Weights of a small GPT-style language model, trained from scratch on English Wikipedia: RMSNorm before each block.
MLP neurons of a small language model. Each row is named by its layer, matrix (gate and up: input weights; down: output weights) and neuron, and shows model dimensions 0-191. Each number is 500 + 25 x the weight over its row's rms, rounded and kept within 0 to 999. Numbers have three digits each. A neuron's up and down rows have the sign that makes its largest values positive.
Before each neuron's rows, "fires on" lists the tokens most often at its 100 highest values on Wikipedia text that the model never trained on.

fires on: "ent"
L2.gate230:510542510485467505500473485448559570488507494503483513495488470538480518524483505488479478524485528477509469510581516489579520509490527498468534539578511483478497454513491521508501529513519500522491509453471536532519480510510499465476515513562515490524499466497511499494481505530489498510517481516492529503480508492488487500503488486492525543483517495457536507500504502470488492488488525515489455493495509500492499467513524495514490508461504515492542562524513517545462487505507516525503517522496494440518456475490480533480453475534522476472466552496508504502486521502495513511
L2.up230:562517495500495534503461490455522530489529474480485514497489512495499557542496521501467510507495498485537457516550526513570509548498518501480519530549578504498454487498490517515524516521501497539510468498495529501521519515483515478470477519575518468517526498484499512515523460502467504511541512536528544463494502473493458491459534484481484523487500453508501480505493487478479520509491555540504540463545501502518529488470489518516520529487463525490490523484474508553537463501534504511507480506505497475488515483514481509484510477489503484491470510498498550516507483501490478504
L2.down230:519509494452450510523484488469499469521510471479544516483486486447501527512465513490488525543486461436496467513486483509474503507435509497473511512520573477553446511522485517501510515497549512526536477497496498481513488485493471477487488507512522455479485498492491495531523506509466494517491482548486477500508513470510498489531534459515523481477480481487522488480518483526533502481458554479530508458555495528455470480476517500491502494560471510493472517523521481545482509510540525500464518509522475494516476481501506547472510502503466496492466515547527509511490480517512465499

fires on: "ect", "ent"
L2.gate510:498530527504466515493506468505500539466532510494515527521482504468471519549470494492537572508487481467515528496509525529494514526457509488510503487508536515478520517477476518486533510509512472561535504500519499511519503538479473554532496504496492435498518458506469536501526526502489522528520496553531494492511488499462526521480501512468505506506492454493508452507512510490524489477525504516480488497536521473477531507489527506491528477495472555520472501526507515477502483514512511522496474522504498482528453465484505519468455452540546474507438544458528541487465529525493476509
L2.up510:499528524487451522490496468508504522449533487487528542505463496485479532553482506488535560521501483494499500513518518545502520488451502477511495460522542517462533493471468500486506506507512479530513502514504483511529502534483455544531483479523479455509496449528482520518510515504468535510506496544519500499488486469463512516495474497465500517505502493481510441512506503511522501458514511540471500477516529473469523503499496501498519472482456532533477517527513481491484492496522523516491470544514493488507438484475518516480454477517551477502444502435512545483459506525469475516
L2.down510:510560487486505489482523506477491498443532531526581536540467483481504533506519513490556515533486479473496517468499510513480529491482499507546520515534535522488507467523472503498540521513532462502522487469544484510529472501491497534486474520536463510515534481482504529541521512484495497540505508525503490492524499491484517497481484492509495474491515474514536496511493537496520502461482522561507516490508484470470490492472469484479525475503498536517519538511524546507500456500471511492515487500474488482500467437483483547518497523491515470448465569539523538485488526473483483497

fires on: " were", " been", " was"
L4.gate51:510532483478450514494512506492515533524534491495484492523522505534462495563477523496477530490470505558409466506508464487475513487475476515462484481531516512468459509471524521526477533467458489495502448485511465540480521499477498562522539497479495467491539504518524489503531507502523533490493521533490500500485522477508496534440507509530540450519505424534500494502528481476499499493542511502510478497453505480512540495473481488492504491488517483523499508495508486497471504526519496484476498502476502495476507474549509524476515440480475518489493489522521511478495468498457516501
L4.up51:484522547492468482477506475475488530540499485501485528493514511502461498526480530509492545505482512534467499473459491480465560522460491469523506487531523483478473499472524491520521547499435497491492492491479432502535494504480509524492522465497534464480482536498499510535502514487555515498496509473490500488481498476507480491451484503466516482509499467543491504498524500503493493518540482485493514472467531473495523469491501491492457484498521517515479541473567471490498496532492464446480454512476554467459483499523519498517517457502464532481507513507509540495477468543484548481
L4.down51:478472529490468444474532494492493506519523460530500476483503495477496533461449507505489529483485507476518515516492491498478532497488484478480526502503542499518449499506498492491541458490452511492502480461505476495507460498473473508510501503503521488439506486496447550494532492460529496454530494501512497467505459518527474519469470464529539476515474450556457527492494495491490458508526527521500470506476511520521474503490500467474495548483515487530466554490507477522484480511512501458516479438475511482481472505512548495521498514475455463490494498461466507494477448506510524483

fires on: " l", "l", "L", " L"
L6.gate23:493519492562542520493498524511556575512503530468511490521483523492480456469504444490488500447492511502508518504438495551503549469463510495461537528497487552472460514515497496434508533482503508508463477500489484455479503496515513529508512502498464475471474510492475506533479536477512499479510494476478490470532512523504500494506484518480524517507493505489456518507548506486461478452504479493480495570501538504497512505550464461515475538503481508540456510444508508499480466510491508481521502546477505495481509499491517525484500507473488516478507497505501502490533519520488480476
L6.up23:464523454555553513518487535460520536515511534508512490515515500468513496509503445465477493471504499513514520442447507548461521482510507508467533504474521525480464502514494479445499573461478519485440477516523501479449506513495527487512544506521511474492488478480477513500482550485468507473486495463492500524522483501521504511543528496492531509501483544505478498529530493504476486475513491496477497557505509528477488541496492519487492465504496501541522524465469510484458464528499525481517531505489491501481526499494527521509514504474527490442504526465491531514522491528534495477
L6.down23:497538513501510481494519526501488511487442530495491485484462516484480464462507489478476492460464543505466533483478485527470478503493497476464508530448539503453485538484458478540512525486485481481515500488587528471540504483482475489536485489515496486483508476509473508499492509538522519494498482501477489543487512529522497453494516505500459516488548481474459520464479531485489498510493505564489476539492512525554504477516515503510460512517480542513491495493503450461504501448501515506501478520467543496469508498481510462477479508503470506501496547482522522525555504511487543530

fires on: "w", "ew", " F", "ow", "f"
L11.gate62:538552484496488542505482494515491514490497502456499506511531471499491489485525484550494498471497470524513521566462507518510516452474508486449524524545528486487504505491536512508525541450490438524493524527505509497474485505496517511460441469543520485549496506430460485523492550487514473483443484482540504489518481511533506484491528507474528493537486484516498497473524499519516540505490511496489472487495498454515517492505540505532524483497477525501550480500521525537485482511492506533518515487517537495526504516482530508542523477549470503481541464502506503522469497518541501493
L11.up62:529486457506494543540527467536512495459481519483533510489544506480517515507467489558463476487514479525493517499505492463490502498508535498505506546484493482472518491447511475484545486452509447511544540488500513514488473535487496510456470518450496525523523486463530506474511486503524480500533481500524513552484474515488472455488545497501478522518485497521495476513509484471494509504498475537487513537472547462500533508491460522526482478519510507472510494492502518500515487436467520487503557495505520445464539501499503513532548500485474506491501520490487459475516516506532554474
L11.down62:490498502476474520511529530464512492536479482453506480548519529458506518503514518516555500478526514535505500496514507505530434455507483474507545472465490462486496468469467518500538493525460482471479514451514529496522485471505486505509447500489492507523513479531479500520493547466495484476524481507475512471499462471496470497453498487518486508506497516476476546456539466515485477490480446491539502490478472513478509494518470514521513507469454484529488482497494491498479491452455501472528497481520474504526577501478520494500488549510520483503557531521501496496504462462516476512

fires on: " on", " as"
L2.gate227:497469486474470501555484520511519507520445504511492519461514506474495442524513541515481497504524509460464496478525478478494512513484477517497518521493526454520479486520516464516522512490478472518485481472479487512454471482504505497544503519496492516473501510481491529504477497518556520529507513494477505509480478480536501418505572471475486471488512472511529471469516480446506439507533504450494506501487451450504538478519505513538512550503498503513507545510462512524547486510495491520484533496489495515550506475502519528511499515511475505538458501538511507470499484520553506495
L2.up227:514486494493444482529468515495508530502488518483485518456494527473475474527488539480486499528493498476471445477528514485482527512494471488474510492476513450536433505502566458514492527502467446523516479497489505509459504495498514468499530503483518507468486518485510532512494489507533491478497492502475497492488460496532502444510538448478477485460484441504498463476491487483484419503547478528511520468466480453497538462489500547489509522526525493521512517465459492515496472509497513495490517517497498497522484474519521502508499515496523488509469509570479525494485455503526493524
L2.down227:490443495425465487521463517486496508501449517448456473448487502499515494496494527519542500518478495469506487508511456504453541515495491507489511490516480474517483464519505507490497512513484482547495466472492491503470488498516483513480503544473488531501493492515494515465528509552560469526508537522450489462495472507517522463512520483488522490475473491499483488470540506474467476523543547468530517529461497525533508502492503535504490541483442489488504529473522514516491508503472489446485491457451462467494485485485496487520475499512531471506494478480473499541481475504529480521

fires on: " l", ";"
L4.gate320:492505532521490513454509492515476533441506546480465449509500508507506485487485480496548464456518499522471523514464524540497532509524505500434460500491484469513469494530535462462485501481532525509503500492510489530541489456490442569511511465508501520480439527496490489484492484527495499466546521521520516514477514506474488505528477496484491531498549487533457511480497543494520502509503533468500505543499507490471506498522485510520510483501518503526483500480547484497472489505504470524473506505513526474460480493521477528499466480507522487510476518536579499474512477498492523451
L4.up320:482494535508493510485500495485476509453526522463493505535523489524503468491483491438551468458494493515474490485453509536466528498537507503471470504461462499554476493494549474475490517483503535507502480514520481524539485497481448577489530469497511518487478522500468469525496507531501499467500545532526523521484521488470482495527471501462509525494507475539507517487468541475491477501488530489487477566521493492458499530535486533495503473517514506533470505488548526483486487520478491526468503521519500494474509473512466518492444478503509483471477522499543510457513492520487544475
L4.down320:505516521517473532499504481527535477454455497479492513506515477541476451479499496498502487444539528526449521498495505533460491492617544494477522526481482513482473532474484447524514507451504496483483521479479491500536540469488500515517513506477525507533472493460437504501489566492528508495493487531474500459508514502486460497529488467476518505478528488509473496494485524491484512500543492500492471540491516535517527497532527511488492536488519522524453527512499481478518476475505542520477507508516508489493504464491476506507502520475490474515513507530525524514553529494501508491

fires on: "em"
L2.gate260:511505477521521513461524487516498532472508489450510475512518517505519475498474490533505483511478522527501541536501483520491546478490459465512494503559485467490504468508549511484502455497465498486505507489508544494495545522504488484506505575513488541515510510497502503495466424497484501463506513505508521504484542527491522470503464491467458495460505518483454517526526495482508498517453536512469495504462508470468499502552526534533502512505512507490487487524521506492489489489497450511526486521461564506492504469480522502532507487519551483506551539501555477513548494534516532476
L2.up260:507479473505528519505500478489510520483498424463537533500528506521531487487440511555504489504479504478450528525492514530507521483497448452470530530503510467526497478511500513497483515524411523491490519474512515483489522539464510480507504538510493503492477509517525462518471468527528524500478509530468523466476515522529510513528478470466499459546499502500440493529531483499526456506471508538502499474483495476489534507556534529516483543485512539459506448514539507503509502477498476518524517493495524481539496509504529501532505518479518484483534490514500504519517509543502481502
L2.down260:524450513508459498517505528488491476483512517496516507525498504465473524465498504466493487517527470489481538530524489480498522502510519502494508520518487460478512427521500495478492487540510539462555493525528481481487523528515553507485501487515510490515500508475497549506482452548498487518498465521506535483487481539525488551485537543520501472492500490474496505542513516496491478499497544561557460509439464451534464515481508464449498538485509522523514507515489531493525518478516471484459488516515497500518539494455480495486492536531499526545524507516491510516513463475492528474

fires on: " l"
L2.gate303:559511530520514523501484534531513498510468508491493488508515484488495465510529498487486508477523496530484503516565535517489490532465478517506502468477467457492518511509499528475482474450486471498518447471484516486499532474517496508525493472506501443417481488548480521522480484496479499509445529494496518492534523482482474508451495465502469456469536507523504461494472514522453520468495525535472495465484502502490497502517502504473504499524478538545501457537503502492475490523554505517464488515532552466497505484483502476486458491490498537495483548500553514513534481510473506482
L2.up303:526471548496471538527507519492504477532508500471492476498518465515503522470494489500472518481501470506455527496542521527496529515521471520539502470484465490498516529482545544500489514478514480484511464507502483501503532464499487515518481468488551478458493504549464520523463503487505494506449519482491528508511497529469491507449523470501484472474521468533533489540491527505466516465529507516491461462468482436512482515533527486464499493509479529528503488504526470511518489521486513546445468501515522456467528524482514501487444453524485518467489541497565514511509518500494504478
L2.down303:539526537522456519520486505509482527502489583483494508458534498507488499435539470501468483463526485499464499511473504520483492531523553479489507508448473493498490527484497459483521508508487482478523509492540495529520506490477527505518506502548542505522479497530477518483467531489535551488521499523490491453518507499464534474521479488462515503489503496496508489474487541492444512480486514518488500528486474501477553532481483471475470520480507518527454486491520498467513471492492532487440449495483538454507500484490491519496448536475528520500506521497497528493517513526449476508

fires on: "em"
L3.gate485:511498504545478480460485550486499495495493488506467485487505543533490515515485518541470471471464483465471527517513524445496494486513462471504470481496490518473530504501475504472493502527468481479523536500526528493512522550499505489538477506515504503534457532518536507497510457511466503473527502559518486495503559521532524509487537494484478492520494494506464520526492517513493478477441522547517519456488537451543499526509477513526500487531514490534508468537452443443479510503487493485494443472532538528511512490476519477477510498461512504483532532511514514516533512495504482526
L3.up485:477511487512535453488540445502508529459464511483488465526524549491493526481467521526493529517508483509472508521476480477476523472502494498473482512499502456507499521497487470489546504535478467460493505455509541508533546460501498455535524523518473498546453497536511491490491473549535511520515516529534496476474498470501533500494491464477449482550523518539512540499544492519507504537489468497505498477497501515515488509526542469473488519497524525474508498483497471467515536493500476505446480449486537470541515485472479486533506505504526480545520504463533494519512510492476514482
L3.down485:475477491505500497508497486443491484490467510503484486504464502475499509442482524475540508523490471518471516511527541502430533525502481494471533535531524470500527477514472515487469484569493537457499479493540455493493521508514505473527522504514517503518526494478505483538473458490514505521475485518523516479494550524517485486479564516487445490513513494473519482530518507462441492494481532538509498484482485472481483522537508450503479570487524554489479518511488538483489543481532506516507476504457477465499536502487531514467465501513488482523510488490504478502491497463505516520

fires on: "inal", "ent"
L3.gate426:505466472438516542480552512457457533494527490512531529506491488530479536533510529517461499485479489460468478451457494504506524548535489524495519498529502503516527487518520491477536495496497484484484463537536459485485520519496485473486519528469530463531490456514484504488532441511521490494501491513494494515534500479554499518494503460502526533492498465483489485512506484507515499492495519481486473514499519476503499532562492537504520452497512493499520501466516512496483470516498480563492424490497507483479477511529484555477484465508512489469506542482544539499490516514496537524
L3.up426:485438549481444505483513475514507516520533442477539543484460476504482539465502494468474459491479496487502473492527501488507519559560523500538498487559508512486541459506499506496510505504517449481511463447510495481503506539469488454519507518514499493537508477545495486495513470519528457483509518526539492524498511466517510501537473459501526504502505478501496442501514489476528511502490483488515466511466526485468500520493500496486514484492463510493537511467530528526453518491518529566484492513477548510493504488515508503496487497484509483461452503494549521515496479523491489503
L3.down426:494552480454471440500519508438480516540494496471584509542472503475535513526500538487527494538469521527493486493494495499511508509520489538519498500495525515518558462562495518473488515507541514491507489455508526479483505475458545522507489522521514494522547509514446496525473490521495525463503500534501526498509519541516484535493477488504491480471492508503477497459524504481487515488505530529499542457495508537465496527527495489525510484496469556496503530509513484523509495512504510506478506485433483490523497490483487526472519547503471480465458541515495535502473474495500493520

fires on: "anc", "ri", "ubl"
L4.gate190:464540493511473535492523496484502486486484503528473468515528535472446532507506504496480499517500498503507552502508538472480502479499493544496511504447483471485525510535509513485516551488493504522471515525467526504470520494500502494533495470518516555502504513516501499530477504542486453448536482460513496507472481532480573500525529500520509516534490480467472515476523486552471513490514460514498532527493478491480490532526503437544503494506497501487507517479504487547512483531480505501426501473481504472463453498510468498540515525517491516513490538506492499500554518507533452542
L4.up190:516480506460487524470521477482471486480475501497469441505525532557491475510520474492442524523498548457506497555514501510491503474482518451466520470501490492446477526536492466538488505475514475537469494507489544492475486497522508505553486514505465536498446529512499481484485466486530513427489459498499474488518486517496496510483514476502539507496476529508507519522501500455474506511503526502481515476469479496488455484528507495505515529552490516499497458516487505536501473495481454509464466511521502490460505461462494475530528501547499474547472498511483505509480506547513499476
L4.down190:441507498469485525541501465520518486476489504493477438493495518513519498475471457489500506532476536509480469548498537516457539471473459510494503487515520468474517528525532485463498529514454502442483501482490514497514480489502536464532500509512495536481487514509481476514488445506495523484485409499512490545485499474461538490477483507514513470444484492518500494465485528474522508525519501492492524511514525482480488456519489532539495505461530506502509466479507482509548517469493452477505511467468487489515513487485475511498504529522482470513538508459548511477472466508459495513

fires on: "em"
L2.gate219:487502541540511506484522511498499508469503510494510502513493540526499525474477549515560483509514496488470531505506502433472535489507501494483503493521511460508499511524468461470493471534480507506506479484547534501537506537511482520513518537549500531549465495518545474487527470505522468472518499519572524501533524500552488470478530463494474483498493492519451507530541499483471502497464521508493498522486525475516501557585516505500529459547494518507502472503496517507483496501525490502490467480487518524518545538504485503459506503468492465505536474470530524495538492518496504506
L2.up219:482538504541518499488517516508482517462486488487510496502500545513528534477455540527550511504503484485445542495548507470497513496510495513481504502490531477510536493507481494504504486525486490485498471474499546501524510514513482499503513563568510501532457475514550471501527461493529500500506501540534515492519549501570500485489511463487480463539511490503453513520549497487487493515501492491501499516483525445511500533591514511462527500512484521512508455479488528482481486473536487500497498435478505490530554494499492487482511520460491462529501482493516507506520478533490511494
L2.down219:474504513521489493494517481487465462477481506509489502502469521500513504441472536490541526523523504513434537472523529504433546507501491499477499544530520496511507469496496497466461478591481539478497494509545487481479545533489525487493482486528495520520518510492501512501507453506494477516493491533517527480495551510525502491501547536516476472494482492456487517539533501447464513488460516533508490486476522455493470532526482501489484558500505583497480493508468516505509514481524495500496484487435503483501518492455507473467474510495508508494488511500502481496516502493493533519

fires on: "E", " ex", "l", "L", " l"
L6.gate313:487499533525508483541462519478510545487478517456515471488549473525463481496520444496463443431501498499466485530460495505497512493496541516468519494527499497502478491511464516486482541507514477549512484489509468489500543489469521501497509473497504503504471502488514497534541519494504476496512522525473465515496505495474492519502531491479530497499532502521518469549512502494504478483520480521461477536533531518501530476567508513515505566522534501523481499479500488514473525549531494482508506493530488494533506504533493550469520508481515519547488484462554499461448535540484498474
L6.up313:495497479498492485512492517508498549454469532464495493464534466502477517468510456523499438478481492479493451507494522518456532485487500518464486481540508509481538485483514464495464574519493522522475433503497486512508533489485512476516539478531513511513453472510496478481501523497501522502516503521506506537464511460506517536467495503463520499480483455488496464529523545475493493482517522475480495543505505533475540461517450484506510536504541505519489467520489449508445519489485487482489523482502449516507534518482469546499488504462532489495491489464506510474465524484503513483
L6.down313:513511524477496508535502505502487509495480566437480539484553479482504564489566501516484480462500517513510516526508529533488506519486506436454540539526468482516507512484546482501477500507460490451508488498518539506517540542482529502500507500504487496486466478471481512535518494500530517495478488561493483496483529506477501522510474495496508493499508457468535497515487483482522517501454513597496472528471483495502520487508468482482517522516554502505494481518512424469492495469493542506476517505515519486504517494488499505505505526510528514551511474508522504485493513493472527489

fires on: "ent"
L2.gate214:474538486492514498487509506462506500541507492493515527485505500531475544494537499492526481472500527463483523496488475487534508501495507536540528498533538479472474500507527494485527493528486529496507499479492533499535511548474484528534480529527515500507532463493519517550496487490486521501527505511536469487506480459476466533515511497529488482545481463491540456480481492502484566479489534507500491458532511446481514481513528523514505497515510514524539518478548493506503476535517485493526452476526468476498449496497450539485508512501532461500465548482517516449460464543441505489
L2.up214:492485478487458499465487515520546540497484465475512512500511470523504436544500481494508518506496521486493518483536515522478498509516504460489475485513542497498503467535453534517515520512549494487498534493529540519494463519455466473513510514510535503484474516499476516511489471495478523507545469472507494543537484487513521430506488517490508499493493467501481514504548503519485524440540514507577457498552528474523489487487510462488530503473453525476496533505463462522478499494511526503461509470482503488531524497468498497492476469490541463464484555479489513503494499531523493497
L2.down214:529481490502486525469469481455466557475499491537570505488542476484489508535502460451510529523488492493464519485520558523486532519488482445509485497516505500516483509536463520505517517521536491528508491484528545473505536496481516492494532508519502492494492475486503507531492483503479523483534482522475516504480477476540514513511514491542509480476505527494523501481484512491488470491498546515539492451509530539508492475490507460525503497518505502474445566488487480508482498502502558513499483542444474507539512509467496546497495458544495472463500545462476547487494505525526514501

fires on: "ent"
L3.gate89:495498523523489495486469479452542518502515519516523497506470478473472540519476493501506497515452452506501508506492498508517504527512459511508500534514506432506497482506516507490527536519508498546505526520545482526507482521452494450477528538510543497490518476477522473524479474455518544506500492477500472501521487472486455530501523590477494497479509492507532444475506489504536481487542506495492536443530512466509540521525535511520468475469493512486450497495479460492502522516462481497529488479510483507534475520451507545448498514524489527513505495482511513485475524488473531494
L3.up89:534500524481491535469493524451478469474530471494509542474452530500498541525494478455512468511478509519484497485499493492527494496499449480515502536503519465500511489476492532501543522499546449507510537529531494538520458516494462491492468520497528522520496498475509504516505477528504528486476518484497457537543535453485477495516538485482512525448527510496457468518497485481461517481509512509530491474512464449500522445493527542507471493510472509482490514493507473509481546485490532526474455483515490515512524495464522544487535530505470465528441476449514498481484519502488494502
L3.down89:517529484463497502486490477446433528429472465493557519494453474490490529492506530498520513514483472449495522476482523529503534529487519493523458525528570523506496479499486512464519522480536503490534509501540521497528506492459504536493516520505498500487528491488507501518523526505473510483497478512462506537515490481487494548500510470551503487477514472533511519526509523500527464483470507576503476466515533468465489469492494482448526483490488539467532518489486473518502461532468518523509491501479486512498497490501465541494504529519491485469465528505536513482460509501481481490

fires on: "f", "v", "w", "el"
L11.gate163:501509501538534544483521494499485516511502500508504547493490502503469497505513491527537460479486513495524519561515537515500504497496512490508523512532544506504506526500499498440563517524479472490536520520457502533494476535461463531494528477503490490519534473509492506545497511497457521460515456514487489491471525521533472497512531514497510472494548511455501507442550485509506472469491473538496506487510480491494516529521490514499455455508510497513500490495508511572450499484498489504504518472543535505471497497498460528506521444506432500516505502496496532544513502457519563491
L11.up163:506530472522506538501511529477458505513503508479464480522554472537492465539487453521494493441457505524522506549534537496397523488468472506497484494522545485512497494514538483507547515510474457515538484539539519497485513482465477477472481512517515473487466494479489477500513510515511495444500516505498537492486496454517489482503480498517505474506495475515447457518512495494512478486506485498447514481487497517509561510492497511527512472527463524473497489498526497501521505542491529529526514519524471503522550462517517495514490442508506494508489498528516495518467512482477536501
L11.down163:516468533543523478522454497508485515511506481483528525501504522468512474497480508505479479473551496491513518511533491489550511487525535417490523548493532473463527546475457563513504498484480498510530525511497501539455501493507511487504528505511499540470512543477465510536473483524505534511486508516531475523508507484502468488490528469547487520508500527508503495481492544487499517450521533467472541487503526478528516503500499511484536518499445485478471525488470503531482515516497502527512484506522503469521451533486481533498486510474472478486464511502455554538480499486513495439

fires on: "-", "b", "ur", "ro", "ew", " and"
L11.gate129:452509496503503498497531463482548568516459494475496515537537547506540527489471509506571515564500545492497514458511513491513470505508494507531520501556480491481504536493453477488520498492461493506502497512530469493502501496522501509548484488463475487523528472510499469479496519480480490490470515535492483469480518499498464457502528507515496451516526506544480498492491511536474503450500504500499458536476484502520549516537506479479511481511498469536526476470494477502461443501499512513468530531514509470507484466486499502514566505530531482548502525508516485494538517494481487491
L11.up129:571494482452525541481483492476519486490519469526501500499508474523521520497515490486490453566480547541459546486510516472558470511526522499469483488516516490460517533502531488492496506513511472531491561474532489521506489486533462523527513456532472530541461461531499491477464475514479520493475486519491466510516513507479483518511477520513527473471459515500527468470483500524504479478511452563461492489489495466515502488489550498500441506506509527513491530504505458518479482518504493477489507478511478507465475511528494475537513477469528546521498500509468496502475482513500492512
L11.down129:483489502470505509504510513500524493499533494498487510513511476498494474445518507506465497483519446537465476496467515483493517552477520490496529523533520514512479466493519525476513547476470448537500475535510532508503456532548507484498505500518457471481491497532519486479504520540459483481566533450526515570492506488523465499506488473545465477529482512525510459524482510473485461486496513507500493485481536530512489514531479488505492512511524478509459470553536491558504466526497464506495496526516513471473512514504496498498441504497493473483559488531501545488473515515523468491

fires on: " as", " is", " was"
L7.gate348:491448505476478458496474494529479543527473493527485501517535548492490529470518534510476507499477494521482496487491436499490512508485501482503467515499546542514528518483493478469478499466510489502507508453535511550489519508450540489529527531486504501454478511475505474524532524513511523531490514524482447482478457488531466505509462499549516523533495489493489509500568494484482459477537509477464528482476479486513505461462491484505513478485530471510454535458539531507546496521520474458528464480460513544503511500492507503493484507510489491492467464499524534497477508508468467483
L7.up348:471461504508494450524522479492488502490473482496492532466515527484479531486562524540480512493487505489513542507500476499447489516487499491504517497518552488527494497502489501484474486482474494532459493451498498536453506520463488494506506499475493520524527493486484472534533477502517526552471500518497483472470508476468496472480509466471514483506500497517543495483524520463477477508525534503454529508494470464498503485514491483537502515466580564514482544447502500472523494527505450482527490510488492526514518476529538515509503485474516500497512497495465541484440506463547443512
L7.down348:527448477497516510486496509519485518508445440505482541505463512456535469476497485495470571491528510478462464558452446486490541471518509495513462506498499526507496474518489501487510524503505491507547511498542519483487518478475471511479488499506473485444538461522471488530532531505496518489469552519488518509447500497541503535470500485509518515489576530509510476503471475529495511520480535548491480528521484499516484528479457503494500449517539514491486539509489465505513521473504479482511501484524513511533487515498507464493523524508516489480504502457495522509476517509467510493

fires on: "anc", "ubl", " l", " com", " pro"
L4.gate466:483505528524468486503507491461549511507524472494473513501532509511464493483508514517478512525494497504486479549535519523516501511439506505478513509485504472487498529438525516506495519506474464476472476506479484500562487470474522507491505460487481530470477515561496488528442467502482517482501487530525470482543493456514543502457497556488522494520518501483525455510502505436478496482511516518483491479481531498474445523565510463505491525489490471526514488515510478523510442467454465526492501478501514432465494489470489498544481493513497484509508509506461502487484501539511498508
L4.up466:487504520530477491500501498452545521512497476497455479508531501527474501494519488513482528515517513508507474539538522499500525511451499522477513493475501466473500530431508514482482531483430455487485487524480486497556504464459539516517496452474521529475509513558476501513464469492484520480508460526528484497545494459509541490459492523484508499516527506489541456514504519478477513484495521487491482488496521508486440538549511488490497519476502497515490469503500459544507437494473459521473489473504499427459494485497500482534484505522521481504521511498472499514499518521533480505
L4.down466:459536488512487507486530497509501515487473492533478464478510500495518485462502470506481520512504492506519513482507532501469522470494504532464482512494466514446513546479541486453496521505477466453455518476485519505507448528535520463507502470529494538502446469551505477473474480506511526488530448517518478537469513530467558506511508520511514479464471502501497528489492524494491493539524483533538540528512522500495473484541506476513523494463491516519511484485514483484503466498516524480478472473473485522501509471493500508516478534551453453528540576472522500503504473523478478501

fires on: " l"
L4.gate170:521508548560504475482464521480503532473487524488501498470531487499480487500527456473514507514521517495456487505532514558475544531495488533496503487469483485465513492528500450510475502494517474476516474489486531529540513483519534545511503451511463509466479498494466517526500522502511525462460457521481522504511485548475494507473487475454463470528516464530499454493489535549465523467551508497496444516507516456492533482521498505525514482465496508528467470515532497483465476540516461510492492523514502497484487490537516505487496468514487505515499530539515490545534489519473516523
L4.up170:509506520503532527490472506499485515486504514516491485485509467502480523468517501480502497492498503523467478498522497556466541515520502529497490484490486470528492490516525445496500489470517492510490452515500527517539531467525520538497517444511507501452488479493463516516461492494506536461427480505490529505501499486505474482486475443458470456505505482516522451487536544525492502492537502508456460526514501483474542512489532467513479449447490514518521484464524484454473464539493466516473503521530534456491519488519559492525468496502494509502470499510504491479538435496507510504
L4.down170:515542538507482511518520519508503528507463564477493507457505471504506492440526458529496509499479513509484492518484516554497483492501525484459547520506485515515477506504483434491534476502524478490522496502542511518531501493487528531536496457504529480497471483487475557476492539497537524495468526503502529449521505500510497477476473464495505503493466480491471485485491525492497516485513502561484496577491460495474538527489517488489485498535497535516481506506523464434536492483519509537474480492462539465514509478489508519502474532462526500510464497491521531524519522516450517502

fires on: "em"
L2.gate452:475525496514491484487517496505495517497502499474498494502511487480503493508524559535521488516542503498476539481465508485501530497520465522482500530510483441497481527479548525499478440564496504502509556504512532517547502547503445514513516496528492487543493508505522509496520430446451445487514510495519510470485521526501468524450546479488487482469523511500482486515527492517516516550462503478527521538464484489502485498547521502524500468515464507471536516495485504518435543507517493494505479499477531498475481501495543506516446511480500480522496490477493477504478530494501517455
L2.up452:464475511508466486453472486459530464501485484491498488488531533486512496483478505489507489514463513502451467481553471472475500518493483474516477492493544473546539462498500454473480489476474479477529455532525478466454509532484539466478531499524518524548528448542510532499501522498502542499509499502474556514512480488567517442484484498532487437544503473484480484487482486477488510485503509490495498505453486465516529487488508529480521520501507525508468485500496501542494489519479492496505487492453535545476476530521484500467535494500510516489524516473547497481499499528496490479
L2.down452:476513477535492487489467494500498499508486559478511521459497515487521507510483526479512491526487503525489512541504523522491538548466458527500459519489478486536532490501489478470463496509476500494518513470541510483439491523492529447539529503493499545492481466549523531506493531513467501499512499490474544494487522489496503543518478534510499464480475450515466539496536499492465517507482535516550476529502507435462523523540481515499473588523503519485479475531507465527488529471529511498477515507483515477482527538432475505493491504481485501506524516491489500482507495517510518526